python train.py --n_layer=9 --n_head=10 --vocab_size=17524 --norm_eps=1e-06 --parallel_block=false --init="normal" --init_std_qkv=0.0213 --init_std_o=0.00503 --lr_mult_o=1.5 --lr_mult_down=1.5 --decay_fraction=0.803 --decay_shape="linear" --final_lr_fraction=0.1 --z_loss=0.0001
MLP neurons of a small language model. Each row is named by its layer, matrix (up: input weights) and neuron, and shows model dimensions 224-479. Each number is 128 + 32 x the weight over its row's rms, rounded and kept within 0 to 255. Numbers have three digits each.
Before each neuron's rows, "fires on" lists the tokens most often at its 100 highest values on Wikipedia text that the model never trained on.

fires on: " was", " a", " He", "re", " co"
L6.up2505:138125137089121110125169114160145058113104129142138071120156136129148111133134135160164154146163072116070134168170118158157084133176088153131132161116086129120123135103158103126143152089182159138170140077104127197118138121120102143182161115191113167100179135114140144134148175140096130109083124126125153133155113141069105150089149115119167121128162087057118113156105106134133140123114220116164160130138047166121098166110078118155112153144140126170110182215160180136149096140138108134083144184115131139130126169156121149130092097072080144201090117131135160122184139125055175093128153093089111121073106154130132126164132102160189124121103152117183193137077141101089121111188186045131123104088123103143145145119163130143161099104140189147136109120127153166107156134155167

fires on: " C", "19", " Reg", " at"
L6.up134:139113136058171171179070092131110118154156132098115118122092108152165122113154126134102136113139081152121149127128165161136116091132104106144150128161180135121125097119128130166131111110099118116125166150055118040081120112187117164111102087152105115178161183126139127121187121142191154125112130147102136116099112158106139191152079102127142118073120197149144150147105157119114108084137082174178144157139136086111048199100153161105109096192095131145110104122106183187114142123124204139147161141147200122128063181075106137125088078121150116110117132121161155142130113173105179151118143127164139154079102158166133066098085135098155103163126151103185134110103124092137143079163187176163136199111176164131109135102075213172142149117138105148147143059095116099153121116134185

fires on: " B", " by"
L6.up969:128066089079066103101130106161057118117113101146122115122144161139075077118143146115120095129105170160143128112124156192138161140114102121195151171118132135158084111180148176108115062153113144121087098163176159187147127157095154095110172101127117133142124104129187220138135202149117108181077140148124107128120149103156177131163127127128160094098104104140160135166062167116124095205129110143145142103092162110109080072126138121131159204153131128058124151121076075105172145105081140131105128123103115103133098114150168122152104115125142094137151145097156145162128159148139125125082089149123128090125145105138108092152098124154099101201075149125143129091151160151148160082183164192111163117123152108072110159034136163123148194076126164058127071173152158127112077118106119

fires on: " a", "C", " at", "r", " al"
L6.up555:131183152143137171189157136099145059134178139164135151034095119104139100152147154140151122116129116135148166169106127084142116093092140199157200151133186032169148046131174165089153150162128099072097148150144134164125122137104109078130104104091133129144158129169096106193107157151126109124162115143226097111126175101161084104156057179090105175087131147122118123114072171133132137138078133051122122139143109149156095196158130153152118119123035132100086177183083176079107204125123117098130137109101125105081119122084060127065100124118091175161075195134140123099136170101103143187105062095096181178152102140126084116113127145087170143141108181124196108098105101165140149190115099113087180111094118100090126081118188128140153085094088123125120111065123153141099161108103167

fires on: " R", " a", " r", " the", "M"
L6.up1819:043130100147156079106153137153088121135112079118075068118109069159097082158157119069120156158163138136091074170059119131123150155086040164135127176185142133111175136127104126124137165160139184140155168112177110173107126092157157114125057094112136186139119134121119125123126117124149111132115161091108194149088099122056118125211099200162157118063128137067134132115119121066116105133116144121106078110090128151131115123055105159133117127113125156101123128115129160136169104111101127123147152116102132185117177093120169136127084121085094118109125096122175133092132087152144132095124094145108144123116132114223129109097114126086151106116123131157109099142136159159185150163108199180134145103108170117160114128075122155133105080097087126155128104135106088160074113109112138

fires on: " St", " t", " V", "b", " U", " that"
L6.up2358:178146116113139156127156120099222132122186106111102093176171075063125168188132090179105123127115108132126145084108134100138122140128135116128099189105108085136095138145139103115119128162176096166172125112102153095095128051117083166108125146136119134126155096092179155130139124148150134111127140177147148159148151108088146085168054123092194154169107152145152200124131135043205114130145115166105117091151150148083134096128122089139131137115118212104116097082119129127188166116117093154137105174108132168093068139149087096145127150142128137133103165156145142192113099093134046114101126162097149130111091087113180147135109092086170180109125157142095133141074163094075129128099117170094140119139130150186112142121078116109123156134127094064134151174153205101078116077127202

fires on: "B", " B", " b", "G", "K"
L6.up1702:106095106130126087069187125171109077140116104072087167091183110097152062121153095200147109140137131160133131048084104121163117123141130141101141157101079084196130133125105167097151157065116163085060176156102137108132131175115084107202155155152139107120086131077095127205167159175152145128106125107183148185131131107087084161111091106125136103159095148116127135077135086142121107147129159168120081110114158141112128115054080083164130093151114113106093175109067095148195122097096130121095097144145158130180093080105103146130123076187073128170139146179141110091122162114121133117082214095161104107121158117150149145119083069116093160099101121169113128162121151141138128109097127059107109103151140161123138132126089154126186133109130142175206129151100122134099136132116093

fires on: "P", " fr", "p", "M", "-p", "em"
L6.up72:136130147162152122068148187054115168154142109113206128119151130126091103086133133112010069117133120051098128109101153161137105124152162153084123138114147143170125133221145135124089129160078129143132132171148131123141139096101122181111126046184141121107138156110181133053109152154090145185117100104171122109152137153144125133173127106118101098105185150111167161176190181083128092175075096052094132171128138131185127080102129138182202113143190173103172148125152107117161076123198162116114096154129106090096176196148193067141131144124123159127112083134082125155138148156139141132175199109154121144170151152155098047122090126130127217145151150119144101161111178117098110130112075142118090062107146078133127121165136139161055105155090174155096109173127119129055105148154125